config.toml
n_layer = 11
d_model = 224
n_head = 4
n_kv_head = 4
head_dim = 64
d_mlp = 896
vocab_size = 3521
activation = "relu"
norm = "layernorm"
norm_place = "pre"
norm_eps = 1e-06
positions = "alibi"
qk_norm = false
attn_scale = 0.125
bias = "all"
tie_embeddings = false
parallel_block = false
init = "trunc"
init_std_qkv = 0.0235
init_std_o = 0.005
init_std_up = 0.0235
init_std_down = 0.005
optimizer = "adamw"
lr = 0.00166
beta1 = 0.9
beta2 = 0.95
weight_decay = 0.0
lr_head = 0.00792
grad_clip = 1.0
warmup_steps = 427
schedule = "cos"
final_lr_fraction = 0.0
batch_tokens = 32768
seq_len = 1024
doc_mask = false
train_tokens = 368100000
steps = 11234
dataset = "wikipedia_en"
MLP neurons of a small language model. Each row is named by its layer, matrix (up: input weights) and neuron, and shows model dimensions 0-223. Each number is 128 + 32 x the weight over its row's rms, rounded and kept within 0 to 255. Numbers have three digits each.
After each neuron's rows, "fires on" lists the tokens most often at its 100 highest values on Wikipedia text that the model never trained on. A number after a token or word is its count.

L6.up670:118096177147148138157187061126125128168111104139157118136166095085188094214131121150145125149161134147187203157161103118164106113079114158146077105167127098172160139127104118170073152076123172154120081129093157072118149070166137139115127101152139127108107110123121156095142065124170145144151186138110132068118126089061116147085106055128131103157112120178158105180090058167057165137137132117109135145059073145105103120132119114084173094156137144126115139108098098102153165125169088185139107120144119159127164110171142137114127134084161088113102177135139125138097104117118153149211173140122100122155090139124156182131097139141177133092196155157124093092072114069115077096151
fires on: "v" 23, "r" 16, "ated" 10, "c" 8, "ar" 6, "ced" 4

L4.up84:106177109105160086195232156125182115107137108103106135109146107081106114147142178117151130114087158098120175086120135174162128181118136123102115076130156090166179133141120132117084147137041100161174135145146122127105125165127165103076145121136096163144151144144051114174064126148147141100143166132151117097128180156121047134108161191116157126104137166095091126185107127160050133163170161103110098132124136140163119153090131084133114156136129125153135139131149148110110105096103126148097089140148026072121151147144162112069180152082197087136125189105136117104156133113168112123130147121195142088128115122108183183135148081092134063112088148145110151128090111067095182154107
fires on: " |" 43, "," 39, " L" 5

L6.up6:143062151108134160064161174176130106140154106133100181151140183151115095149033087050140158150176124083098071152112144158136146103152122155180124147122138150111167214124124116152098120193206171161148130135154141111144109141091075168040132084193159099164121126123121137148130146098175171090113138135136152094140125153136122150157151103066076080137117122131076077103100165198132147061137094123170124133149107139138169129093146097110172108176101150127171153082138155189136058104130160162160154125096154131155139161085124093116115141156101115127128126117093122133109080085132126135072064141150117128178094158096105122126083083104133157111122140081137092127120135149132100072172
fires on: "9" 53, "6" 23, "2" 7, "t" 5, "ag" 4, "5" 4

L7.up778:141118166072137142113184102089140116100156145150127102135169090110149145113082144092107137114127155151106153096092132141134151129129124080117042188153160148104165157171196138163109161116109102131165084116097201112156119109107074148121144155121171056105114103127074146125104141123116080194141124146051148078113112121081118128125190129096170159141114152129074189137102139112123082112098113127122150092126084107119144179086177150111119085136131185126087158115123124072161114060120193158151162121201147110136190111148157126130123077095148131179113180136147166158137127125136193166107180137180139150127092142114097148097075154113124084118064159119161093127111050089131081054119
fires on: "ic" 25, "is" 16, "i" 7, "e" 5, "er" 5, "s" 5

L4.up786:094115112115132126126121117128085108127130108173177175133142119128128110128142065124096134128158124079108164162136179144197162088134122125192159142096125072133082129150160136130099167187154155141104115132167221164130151096113071142093141110081084139123171103124125118090128116083190107128126099088025060083128127115112076107089207151155156128139133107134143163135148118157105127120138155094173164099130108128113140146117165112160130111172113142165112184177172136130142060092155103197157113055041204134152119134091092164153137127145110085146160071099099150140158137144095159142142148132164105103118142103156059135100119111166143129131181101066122155067157105157147078084151
fires on: "p" 18, "ad" 14, "c" 9, "el" 6, "al" 6

L4.up556:151075121111208156066124091080188136167127112124163123114109154183135165210130177060073137105103117109122134178134180075108140182026087073101124157128170087148142129135110118128126093114115114197159129134124112107113138142065136126116153123115148069134155073096114099192181115131127119128146096108110116107134149142139180119115130162097146145113144089094102103123114110224086143145132171117106129117150075114087143104150117110153169096131103128184116096151115189171116127134136159140107137152131160110118112048192142113132113148107144085138193088137145160147134126119177118082098122153213090078181148080175101145111102098093150136170127104123110123147082101071162110111138
fires on: "-" 49, " (" 25, " \"" 21

L6.up798:163112138144139060111101106129131182152165117157136112130148160107152138125113078072097159101120146117115101112096118086140174113078067046100079137126164090125150133163152104168112141085132149173130171131150141171076103119153162146145119098085094073182184137145148068124119133141134050133134130139102173170162145125106153106065129097136130114097143138119126112096091120149138158083139186057189115142161126091131092110112079155139161113075189112121123070138144122110137170131157112128138100107165110117101138072209133222144072090078135115160142140128100125121107106093177111088153092146209116133107122141107088163131186076127122133166126136175156106126114216116113063087172
fires on: "y" 15, "ou" 12, "op" 7, "re" 7, "ay" 6, "ik" 5

L6.up356:127172122126155141133204132094141157104114066119184150120141136147097156138109135126114110062118188086103165117110136137093125172028097093137150170161102040156137144144107056096108185164157073112102172127110153145068123115110110114099078144115123133114164075098083114186103135109178131180132095153174124109118149146117144136177201142140146138097128134167171148102186097192122126165131131113164135150135105103092147108151118118154178142157091158120145161123142149145148107119090123127073156129183146130108019167162131190097119100090134074150159150100128168137129108180143115154057120120155144121118131125106066148157082068119162161133094114168096078147096154067110122109109
fires on: " (" 60, " L" 11, " April" 6, " P" 6

L6.up425:119076097152160125095150205123145175105130115159106171149098123149154140084123121132106143133098130146145114128137120148188153134131159133109131090168076158140151132129109084118138155214121106148116184085134161118099132153139155160105087087106143163186129190175112078090066162069197134128138101134103122158147136113153161112117122145085109079097126129155099127164103135182110162146122136141108138108103117158178096123187074041121087133114083179191147071062048111144169094124083102097088136104155109118121095166134166073096159138094152112180172128188136089156117096103183114127129095185131126122156160193057081110142046102092158130150106148144132148119083135124126095148133
fires on: "7" 16, "0" 14, "6" 12, "3" 12, "9" 9, "2" 9

L4.up805:149125079083124136148084133164134149124110139146108093159113133145152153143106098146108182165130058186076147138139133142047121146102066132062067127167090125105092168127145161157137145098135107113132190129130107094144103171095112122115155145112141103099114136111081064140088196122117100213092113155099154154102142083147124209098106152084160127114114071090109149132137082108165143130134176124150181124186163175176158149113047147128177135162141103130111084133136119172151141156118093101135127163099117163131140111177130129140054080133086136169182070184122102139151038139190109112105112172183153129128152121147113130130172086117090129179095128180081124109108082109148104126158
fires on: "a" 20, "ang" 14, "ung" 8, "us" 7, "ar" 6, "rug" 5

L6.up576:121066125081099123142128115136174105162132153141159131117069108100127079183144146135051114121125097081105146099125136117106143139180132114138083144170173176225115105138148101095028163081097105082120080190137137075137113148082121118110077126136087161094107169132118160135135201129145108169137119127129130089150074109082139120124134184164144095119122142180155174104162118127155156159157152130068088169114134149154101165115110106121107159136101137072170150070145181113166074130095136114146103103084164114087088120104126136144159121096144112167107106169136134120176109117153164147118065136116174129205124098170157106149065126105145176096117181118178090169074050103133135115156
fires on: "." 24, " and" 16, " /" 10, ")," 9, ")." 8, "'" 6

L6.up662:106170127085181099116104168105136115114122041068150120139137113094099129134121153111134110094107184170126108112108111164140128179182119073170141137125187152161132113149121153131092173200072089134140202183130144148135157170176120159118115203131104149167127084100112104178018131138152162135134170128098136142088155108146116132136144081124121158149110165093132115120173138115075140113122100189160130082139108085133140067126097144194105205152156164125193121166137104185193136099101141115105167092143036122138097160142113122088160130160145114141166190114136114123155181127104121127134140115145121080114132151132073129123109130112155053104105121161098118126179117058091114102121
fires on: " M" 43, " F" 12, " R" 7, " W" 7, " N" 4, " S" 4

L7.up19:162096102156151123137143156161132145163096122135143158142068119119120091153118125161099116115131096126115161105151103217148118110161117121106072143184197107231145116155134123114112137189037102120125102135148127110143047142049141079109081208135142148129140163148108122096086155179110144132157165134053150101103164169131131138084156163155094117119129187196110112125135114180123148092126160124144073139154144119098128167167112146180149138113078121114165105131101125079094090112088100190080111101107075104111117138145158083186157136186096168160123136142133125185116082134130094120140099121165174097085147100094120128127059109145145151066062160153097164148114111097142088112126
fires on: " in" 34, " until" 11, " on" 9, " for" 9, " |" 5, " as" 4

L7.up415:105140115099079102137162145149160067176146130085165172109079169099138118082129120128090118113160115071126166124096195094153161172172161129128085112147150112205127115131151145114056160188124047173113108170128116114163109161050095131085113130136082171117147122138109103183084169170114105126110171155090105173131123123110050163140143134161157122164152166183128068118110116142095147180155175138111100101145092109152178158121054164174111095115154158104156151117129173097159082069176101164094122122146055130105096102119103130143118130114120104155142172166145118108099139167173200129173111127164124127093118145113136105152075141106100092134073160157146168156125160055108132129152
fires on: "," 74, " (" 14, " was" 4

L4.up743:112174152126084167062161127086133052088129092155136154123160123130177157055133153110083116141040204157089068150124148112161149135156116128209119130125140129129114143134084125125149129174108093108168171121049157175064143154167100116147101181138123149197113085103152099141164101095143156110142119188086108122105125109138074129124119137057150134176128099151113095107158122126128082117148126174198166055132104128166126155142116112152158146164153121120137104098073139175132110144072084149102165092098109081121096157177125133095148154143151120126165167150151140098177090152105117076131125134189117083155096166113071109132145096130146152068186119097102092130099178144155092145149
fires on: " R" 54, " F" 22, " Sp" 6, " W" 5

L7.up388:150140149125117146118128147167150140147185114096128191067109198118227168088156121097111141170139153111130113130118126122152151142136066165130197177144104110112139169134134148161096118147166154141085121143152131128106125114080093156064100101085159103186155152137134129125128113159191102132126155160121153146133145133093158159070127050097120117153083104148105195046084143115122135110128137093146144102175159135136106176150120080095156114185166084116152095166132148139123087121128097159142102137114147126068154041127159107094104106083096122171131161164155161114146166132086086157111097122045108163136033167086157090069130140112125073164079148101096098086174124131135115163167
fires on: "1" 51, "2" 35, "3" 11

L4.up754:110139154080088116156147115131112106132136078106133213094149122114128111076108079140134193147064090021092161114109100111084174111148144069150175109128145110140143140098141110087123136074169115209124141162136134131137134162189132134105111130167082206169170126117129133105198126097174123143140100101140133121077114127093091137119137194130194111102127135156121130102123107128162146126146187163140076168163107115122156072146156106140114147135101132127077096114088114183122132129141123131126123123093205062149163117137181104140201164177146085170159106120108067101148108169078108132112143166202149102114138120134087119078163180137097138073166133078117101125142174163102121095100
fires on: " comp" 36, "p" 13, " imp" 11, " dep" 10, "app" 7, "omp" 7

L7.up666:107125130082157157083179092131115095149141064152182106107189147112105117115091102152123171152167194083100141239083156090109149134166117125127119118112148129107047106109147213142073154117113087116114151134102124097099137093130112120135185055178179090137174109043151069163126098070187096097160135155134114142201131159072130137118097107113151144127123119151125131149126061144134131126138103144126160104142083141122182132143184159106173124105124145136140140122140148110093141104159109176166120103140207183118135077179140102116108133135136128089144147097141121078196145147100151119141096150135072098152114137151096131097124107134127104097172084119112118131142207182179081111124
fires on: "p" 12, "d" 12, "che" 10, "m" 9, "n" 7, "b" 6

L6.up720:118066159154096169132152135130137104098176136178111095143148172146158142099061165151053096101127112026106144165101134133126149094152120118160130153146118129169138147137145085122124121132082175115124153100109237148148155106133137151126104139113153115118130125098151117143149199103167118121103106121142109103089139154100163115083146113097191100146148090082152047160097165101123050159119148193113157184164087137100136168170106121083175099075140145145115128077064195125132144143191138139073128131100156092120136129093089136163164141039138080147147115119113115090112141107140113119137151201194107135054141173130150112124075124107097126123141097180161121155092098116136087139147
fires on: "if" 25, "te" 11, "x" 6, "qu" 5, "cl" 5

L4.up225:126115114079166145099121127132189122111123081092178181101155145156153139168088081122110100214123135127133085113042106143164137084175122175148142153130116123142109113134108123166112090162162080065153163116034119032093128058196122158118113152170124124108159111147149107155105116109173150123143147159137131154157101132131109166136125112114119140085092172121132074144172098123127171128110113140142136074101107114132156141112129101151133127138151157147156141114054195204124155128146112086170116114173080152139046135116131076083165122104125130198187127214133109106144147118108128139168125142112104089149128116105140154093144185122106094094168198187158090067139125142139088105119
fires on: "T" 28, "B" 23, "S" 15, "W" 11, " B" 7, " S" 5

L4.up793:127119148144098126095172125107107096159203133113118108114117136092173114100090146153119217041127152113130120134088153103164168088137123122096170172115217112106088131170129113109125089140141130064141099089155100133103084150124110093119096123101151100164167136143126121120134154217132135123107159125081153133146149155124117166087151048124102136064149095136156098099126123130160121105129205095157121093111116097099115105128150151094121129151179141126157079158106171105102094127184202160181092083126178116154117100162121162141148150118197070107190129158137162074165131120067125099126103137136116088144146102204156205096091138154166155116143161126157110126092179179087081077109
fires on: "y" 15, "im" 14, "if" 9, "ib" 6, "ik" 6, "ess" 6

L6.up218:103128149060149118145150172076091159099128122178156144112109084123121098117138084117129142127116172148144117121130131100136125173069138135139131088199147151122125173134142088175134165172089123113113147086096180081099127126146108124093168157118123163142179161168161101134070097067146132151171127142109095084128153127128103121101120143092125100105091134114126129158209153087086139133136090143116157107127161149252138093110065073145110185125112147214101118129160107173159128145135154145081146122195093099103096152148140076110074140173130131168154118171137102131134066088161070156092069189160112149147129228064188094100090070111109131165131136121135128143119149115129144142131
fires on: "0" 15, ")" 14, "1" 13, "2" 9, "8" 8, "6" 8

L7.up337:114134160145143115117144114138134078159119160145152118122112184143137078160141141156097181118160138139119116142119146153142187101102118074163103128081112154098130176164153141094119141158075150164155101116120147082095124073119125044102106113129159103168137114153166128116117127116162009157137207094054079085139129155091086123114175050112120144158128106103136083140142156142027198176169164096099123125110125132095131106191137109129145169101112118119120175146145135128113147072114172208137126088167163180110154086107122119180123197133175109126128147155122119146093166138113145145160153184119092107156061143165144115119071126136136092100198099115126111168116094124121093070154
fires on: "r" 11, "al" 10, "x" 8, "v" 8, "fl" 8, "c" 7

L7.up12:121132066173224121138101131118128078069164127141124175054132197098117112078072125139096169169187139112188126122111095084121144097142121144079072124180149126157137136148141129164157139153108123107132104123158133129103141179128049143081136138129037104076096172091113079148133105129106137132164178159057134141131132104048094189149187094094143139136128147191110115112151096105117139129133112151111111093085202159112086125140142129145091132149152202151146120069137104095125117095160100116107085150141106119130138113161200143156181129156135169145107132124108107098162133149105152165136136128098091127145119198073120133109098115145127039115133156135193152084109155153129151104157
fires on: "," 25, " as" 16, " an" 8, " |" 8, " –" 7, " on" 6

L4.up172:196110119151107198104110076154132121130109170151076108149079147115228148170167168108138158063098026114082159172098114142097190134082114164137099099176160137182124188170114138147128118139153132107149184100115147090080091134184145155076135153070197122103110181130137116125115168101129070162101133123130104164113152101122174184111080153102172123096106096158133109177173140150106127123113139070163142165139153144137122132115100086136130101158053079136150099107147144120136122126169134120148183106130123166116129126107170131110070097100074077131163091148075138137133077119137131094178152144110158132143127149150120168116135094105122142191119146170041111079153126110103133119130
fires on: "us" 13, "or" 13, "os" 10, "ar" 9, "ose" 8

L7.up515:135133111139123158130123178155138117128137075109152160074134113157157129141127101141094154146113095177088117105141112174164128137138076086117160154145037217140130124124138095171108142138089131150223154131067143078143038158128068100109172116156144082077101198103172112087145116144201129142126122153140075175041167117155180102131125130081094052115133096168106153124166104138080141114117124091090136166179128154115136128152148085136150172111104136139134106098153137180092140119122087134113175159145118152125152094166180119148105138089117095240160115144130195142087101113147127075110087140154124130136126122143138110134126099121103132108160179109100162110058107105106171126151
fires on: " " 18, " of" 15, "1" 12, "0" 11, "9" 8, "8" 7

L3.up106:090124120107099121083165162174149093116212166090090119119170118086169153082163132095143178108133078176109139161067150142151168102095092122107094161091160087101143141162131108111097141157123116086105122086129128180148054160126125141127136075124135090205095125064119180081124111166058143137115145139123113150186133135132072200119130080165093142154111150184097184093125140116149186093147166148082095141153119102089175211094169149152118124128113183098163156166099156095071089117159136159136137119151131111138146145114132140159084134088173107128169104094132111117145154183097146124179164112131087083089056098168080206124135154133121122163121123111143153160171115142142125103118
fires on: "ac" 26, "n" 17, "at" 12, "ic" 11, "on" 10, "er" 8

L7.up776:138112143099165119075130139074150165143151105075178224065151172087118153119103132068090124167095064102120165126097120102118153137097115088159134083110114052197108104155125145136096127123072135136094121175119174095184138173083074103112158127180129126128139131124121107162094095120132131122116098159066152090152118069145158128127111171169155121109109123140106136160178124169122161154164159145124110057202152130200204068158113099133123145170118093137130081101161113172119062122171174125083074183139072146153107132137133127168101117085135132144156147119140134087087096093153136129079121116184142058130143095100187150131097129107155125109114118167131096161081114092128152096129
fires on: " E" 36, "-" 15, "E" 12, " (" 10, " e" 5, "C" 4

L6.up865:062108132120155165120108171162110159116108107117167147158116126129119114131135117125141153119133140119153130103125165113127093159162132146142104103150157084106126186118179068174149152131146115122125130101111194118101146166118129150075123168096206153165101124144164081124099106066216158182160117093180141135111116089133140107069122098049177086099118115129131075121162088113068135128145112177094127134094155149096095086150108081106137181062093111182091062104059181156184150095115155148084163122192120171103064115139130120139180117083140100159124155109193112150123084081177115135122063216124125161141122166159136084075128096114150126152158118147127085128173116091131140103140
fires on: "2" 17, "4" 14, "1" 11, "3" 10, "0" 10, "6" 9

L4.up499:170070113159116133147182114143221123075170115186171140112061135106134128150101108152072153149109143101098134149134090129136160134142118080099116110135116155158130199134153094098118112164132162118109158122197178162077119163103140127115133134093159101135127157133174105103177255086157113113166116141136122099110167048134141106091128067070096102129127113130114156112156139142149106136138107085113131107145117138170109159152132065124197133156090127150209093101073176103153086118170113124079154132096147146102101095168137081147100141149133118130144097082141092124119107135154100082125137174091075157168128181167128096135064081121095163122097188087154143146095143115131136119138
fires on: "0" 61, "ents" 8, "om" 7, "2" 7, "em" 6, "itions" 6

L7.up319:130121122134114084088184133142170082192122107108167134128133156100150126120129143133072115146114130105143136138147175119159125187108115073126069092142126089148132156129122081140083136122081118176112122207075116091160093181085108122076126103092089080092147132119110151150112165103168118098154095135071129113135123142146175113114091185102175141092134133143121117104159070139172142160162128134099052087186111100179123137161106153170255152155088187188155133100122143122128098143137110106106151134169109104111116135136118148125055137044091088155148131153147141141136068177151134169097135137162076061114140127148144082144094073107185088112079146140148114158085163081100151099109
fires on: " (" 100

L6.up621:111158141146089133193173141113163094110152194160154152132090111084107152105151118158077120114112114117106155118111164128176173163161143109152127106140142097194138154175141152110101146100088105116124097161120120110130081151059089131075057126134109135137147100153098122156128185188082114187127175165078151185108173120083090154147144089188149131142114164168150102114081129139102145127172114142113094165106124149171173108116043182151112152133102116079128177084120153118111097128071105205097090047110119101141107106155117101184134118119136141156097136137159123113071120124153201081131102154104183119121134148103158109139030130056101156136071155167121149164154168101105113149152
fires on: "'" 19, "," 19, " and" 10, "\n" 10, " =" 5

L3.up680:124112136110139125123110135117094099088128131165122093184131076138116112099161144132108123147131157162143069091102103104160147147099037152223135101095112115172140159159130133141111139132106139148085129144130135216144164154130156115113077100095058080145120113117097131100104163111113117125180128129135127148103190140123170187123118104174181169142126199034109136118135073137118093116161119128119147165122199106147109124119086165153150086091124153124134123170127110126131085097121158093101103115080128165121201130090105184164104113178093054112099142100133152056163158153152188115098133129154097047119155077134144155117165179099111141200091121145052143113143087113117056126130
fires on: "op" 22, "ost" 13, "C" 13, "est" 10, "art" 6

L3.up887:159096128112101079080188121097143097166163149126089120118140117097144134065158166144133166120082098145131171144143208141107104090128132109119140185061205106104068104140137142142121130162120116083113126162111129092129119148120081164077135144185134120124133073124099156145136174183150117200094189169088129143099110107140104130132138127116134119190129155196110099140162077107172155125119132120175121133167070131172152155109132084149133102174161148132108118065111135109194053099167162133086147127130082075138142118196127101151093126087186163147157179130130107142139076083079109141143118137163105055143111164114100214105170136143113077077140154170129160131139129139117053116149
fires on: "==" 47, "ic" 24, " Mc" 12, "is" 4, " un" 4

L7.up83:214065110119147155075129183184165188154117116183114204118129124151174106106139142123133172141098114086110114113119100139153099086136098148174167076084116141114137204132145089170089140117094131148094161119120146062152038163075128170085100090109166077076142148083166134131157186111213129115130138093125105122152162099110122157060120123056137109126127112132123083114121121094118112108157105115095125118183133091132129158141161079136121136108086103148127098120085161162080119064168153148113181162115130153119168097138167107151108114079091138188160165121142102153056165112130120125064122133143094139124082102129198140109143097142130148156075170130100109085114169136138144130171
fires on: "7" 25, "4" 18, "5" 13, "8" 12, "2" 9, "1" 9

L3.up309:136083150073146135081117131077204136127141074126117157137132131138147136116163172143108124134137163124105126211107099117167129159135086085136164124111151141136089108123098084115080094164180095122092123135072125140141127129212079153117127146127115100055176086115071133137189125112141132127149086159138136082136131103156126131101167096077194155150121118132180124091137087131114130146151145083137130080138066106082150208139098109147139125136150127136117118128099193178124160129201084119090157128136090116147134177145106162116177089113197115103216138171118131108171138141121122117110145176133047101156134082150091145110129114147136158130200181079173092127168065193154112077102
fires on: "B" 56, "W" 10, "b" 6, "Ch" 6, "H" 6

L6.up482:166145145134101037155161126151121084091125144085161106152141140122110078138105062100124123150152130166153183107107176100150151173155141108145051109139099196119127129162147161156132182152193111149141124131126184116170108118113093158151128152090054134169074099114146132111127155138133058137151153143135166105118167151105089204144133087127143094113112174127040154139155100151098109088104175133139116114130093121147145199105078144132133209117125154157170130086118178099149057140115162183137102110199143124115128114100127150150135115126106123133120165113096149107050157145102155133100077135115169129072073163089112117184092137073174134123067155103070108136135173098110086154144
fires on: "is" 18, "s" 11, "ins" 9, "ale" 5, "ie" 5, "ov" 5

L6.up772:111159091125183171126152114124098055145186090034152158142134144087117098139123113176106099157103053138136144127065121107119173112152107199146128075157151155211073109145123137133089149134156118104187113156107108115144117138180144083100144131157120094117159062121132094106157117175125085053164114149159104079077130079108113147161183116115154133097124158150142084153137097088096121088138191147152136166121169125158130154126199185093118127126104126131129174078101207102116098136147167153121098117110159136119170147174140149124166164109041081137144141088111099145106086121145146153128087145129136101122110112171071139104096173141137109035196159096144123121129105128135128101140
fires on: "'" 38, " and" 10, " for" 9, "end" 8, "b" 6

L7.up864:191134123092171134147185116143166081143102090070104167101167145119110111089168123070060110120128153063058139181093157138158081158088069126109081112168200093105122155116124076149124153097042177143110139182116168126126173175128141114172121114107167142121169109083092079193109175137154120084157092173108131188110138157136111105139154150064165152135149159164111111098135164199125110172098178129169121099179135112124150092169137168142146103162121182140080079141088120143077116133193127139133164123113096075122109121169111138130087096137152109174102089143141101107120132098128132097117129147104102079069138134140066112130097052100167142144119160131146107157110122110146110141140
fires on: " \"" 38, "\n" 16, "-" 13, " '" 10, ":" 9

L6.up237:140112116134158116109166091165120125124154088137099126094196165146108104105110143198156122118132152136150104129107137114144185083138128147118122145123111074096140144116153137159099108131091094180070126163162128168189133100117136134133128134113130143139121062070125021141188091081103104117129139150186126163125090161097058116124102138095082088152108148116062159081140079207137148080128132122110123066105077147167074109119113138146113153116139167141157148161147140142138136111162147240184082116164148138083142114136120162073115122172137140112121191103169079150132171196107069158118135161113115059144101137149108143044105129099123124123157124134095142146158188147130108051153
fires on: "t" 17, "n" 8, "ut" 8, "h" 7, "tern" 5, "d" 5

L4.up593:113128133115144150121126136131179153068154064143201199146155204099122158123151135140087127098111173135038091108145172141167101116151140073204159166090100115131128114117099127111076125143113102100115135079154148145081103134112076109144102164128082072180166080121067043118101183163190143118143133137131113180146096129099115121128106093116182126172145177118160121116122109158108083159179185096144106107175003120165109173127121122165102120120142185124089152144137124166121117102110147095129184112125113128144131169159107120083102163109169162127153171125091097122150119144118159127179174129129088107079101082131113165114124107130157116156171146134100088132161119122107199127157
fires on: " R" 43, "R" 28, " S" 15, " F" 5, "P" 4

L7.up107:097075132120160131135126138108166125098165148139169167095153137135139130107161157128097106125106128125076058110111129138119174208173155145184117094187125124212139122140127140153116143168071135157092146147161147155134109152089131074112111090111128108123129119208073151161100182126130178199165118096105096125115138145105075118134121121093117120163129162119105099130110119144094150185160152122115131131180105147182135117093113062151110193150155159206112145079135124120095066081103107134108108095119102095140095142128169082118124096086132074215129151129137101043087129119155095128127133108198182038176146116106104140153144104090130103094086141158190127120055163123106167155131
fires on: "," 46, " R" 12, ")" 10, " G" 9, " r" 6

L3.up175:125128117123147125112180102108134132146130054116158173122129087081144146166149130098064109132110150103100129145091146115205136153135065138128040078126152068136138125123124079143132137137110154084191116163118169098155139173096078084094140111137142151097178113102126107167138176125154116168158093140127079171153129154138175123123120160129140127101146144197134106129187115141128144155129123103102088087177148107106158099169121137134215115223059159158109135142107148116058114139148090109120136139142128117104110098215144132138073129054130102149100130169194142134131075202093100165099123166155081089138133142103076112143119094057135112109117198125116108155065093095150126119174
fires on: " (" 98

L3.up261:137148159066154160100144085143088144141187155163110190104151116061172090153193082121097116135089143128109147209128111115139176072111135115111119102107168165133180101125126100105100172105038124142129136176073147117221157118094128132063069136162109116190147169119134165098158181087159082143120119198134078149133142148102089164113085184137150144077135191159130095150133152166113147122140120122161130168129133128122115127134095099093131141131167104100122150138135186185088114125069097116078050138118125114162130142213153110139145099103127143117099108126137067093089152159110146171089145134208146135114104102145131133134119103075156107079092101078147133127150104126113153103151
fires on: " comp" 66, " Comp" 12, " was" 9, "omp" 7, " dep" 4

L3.up205:097145113184159150072117076070146196133155120193101161113108105173145101175118119132093157141140167171074111155133163152117120115067094107153120138108133117205114166158107110125117095074116136115106151123151182126099127117135092178125135105155086108148121163122095145091153129104166077128137163139138142125132193143153181117089146104155153165115097145070158056137116057125114167117155109168162143152148100149117165153147107121103116091140067128100141078155143168092100076095119122172056169148165112090117158103088122096185167130090146087143140146084163159009179117080116173134124131153163118113116181128077112167148158124125175132205126118090068116153118109155110140075111
fires on: "." 20, "m" 10, "D" 10, "op" 9, "C" 8, " ." 8

L4.up792:108150141084159096137088104140153143125127127169104162102130213128111154179158073090130104176135130095116126148093120123154095135070089130183183150118106117192131096142155128155097116138137027114132113121128123093162161130130088132119103100142210139211180069129118084209104116100144149195123150146075092150115104079120163141119127125129143124072123119124161149170206059111079143123185185111114152100111131146115134128109084157152120172111103098114100137129154060168130112093089189133123128145122101108125125169155104151091074166179172156182152169166121137088096118216187134112113153107122115126139104101147149167139072143136155122093144115173091121111113159108074134100159
fires on: "H" 17, "P" 13, "C" 8, "O" 7, "M" 7, "R" 7

L6.up840:103153098089102120078221112090156125146135109069165114123119132123135135088136047130079125164173091139119126142142158104131223155113118129157188071120117102167079099106132098128109145133130154061122133102098119123102113211127154068138119162117108131189208116146133113083115168178150137115116142137093175116123130126113139125117139112159156134113131124164097124114105122088082174115146145182128143140131171137100161136201107171110155157170152093143057185103126151095121146141120105176159202108078141120095135130191091135181158186132113128150106115115090085101107058140103147138142124149089120140131141129162070136131082087122075133135158147082108158159106189173125039069118
fires on: "0" 34, " and" 21, "'" 12, " for" 8, " of" 7

L3.up611:132084116157169139128114145146191127126203116097142103141077090104170112119083123148128172137116105166078190124091190116121178112106132084202062123124101157117083128147117120130135127106125135133179096074117197185139063125118093150137071117088150130199125136135131165098130117101077123111130183116068117116163161137141094140134159110149139155209134130109093181163095155120142123137133223093170109131152140060179158174150102174121129112132150155123124151167129116089067090093167157186057103072168128129140177122103134122086095129103177100144183122108119162105146122095139099093087158139108135064124062113133124140164127127119104133164086158132094087133104112150127079123189
fires on: "in" 39, "ic" 10, "ack" 7, "is" 6, "s" 6, "ers" 5

L7.up449:106110113129115091126127127084144116090142104128191172111110132076129097103109153142073140092148141167118094121165155135082152146151141150086086182158207151165127183131147142169119153195139145154115113120169100140109136166118128133161125095107113175177187156109105117146128144118091114112135124147126147182111175028116129124121172115117139117187119167175119142117131096136081162145147150119095147092123149157128207132184117121104146128178177218111088139056098120130115050079215117113095074157202089123108091135112114136097152122087092114139111097161136095056129132192159150129190105118166133097128130172069174098155120140157100063115177136118120171115111159099122166131139
fires on: " –" 46, "," 25, ":" 12, " -" 11, ")," 5

L4.up24:173097096067126105170162123120121116137165110118151092112086102077189152104093140101151127131083166159077161129127146181157116115172084067050095162124197130135146164173130171107116131115073144103165125100115130113103095090161076137157123144192084115165129104148101180146182147103121076149147140184099152134102137097121099124154097113096124136137098131140161170076189127144173119133129166134096091065155093082166132135095156131149101130158099123150142129094068127134115120109139155126149188147077070101096160120140144164090143142139161102145139094178171081091139168148085152130138119118134099113085139138062153205144173127127151079105100139181150095098153105149146177003140
fires on: "er" 20, "s" 20, " by" 16, "e" 9, "es" 7

L6.up15:099100096135129119073176160113137113156168116092162185128049129121175137086110103171085111110090084115139133084116172103105145161193135152107075140161114133219108169156139127115125164151082151174122108175120141121084102171080108127114122086111092170167116175175104136114124189152156140197133138125115112150120155158104132113144147148137144089113136150206125112139058127116109178138138158143045097192149122109143147121140095148131099118138107137160149140131106147092114092143085107170129104115097070088113089103169136072176146105089125109192107146197179148130127118120143145114155081138154178108143127172114127088199084148045066136110087182141118147170089166081082129170120
fires on: "," 47, " (" 10, " and" 9, " |" 5, " on" 4, "'" 4

L7.up820:092127116151117103125115119141157111142185204136078122149133175149202131090117127140148121134101142114097105117161133151090143126089112166153093166145160135105140177159192099153130157124138182175079111095085127124130128179070167154095111067102109151125105140118167154079126128065110104141148174117118121136139183132145097195079147067133114138188112109102125121165135157088118150118134100164132078125125099154140107208139124147133144156077015151155097140111049125133176112138170172157111099128184130070100145076155164164115127060110159120122151165130171130113119127083123180187164125132102132104115068115195091111201091108106112143166088181106138095139089102146107133071118
fires on: "in" 15, "on" 10, "ic" 9, "ac" 8, "re" 7, " code" 6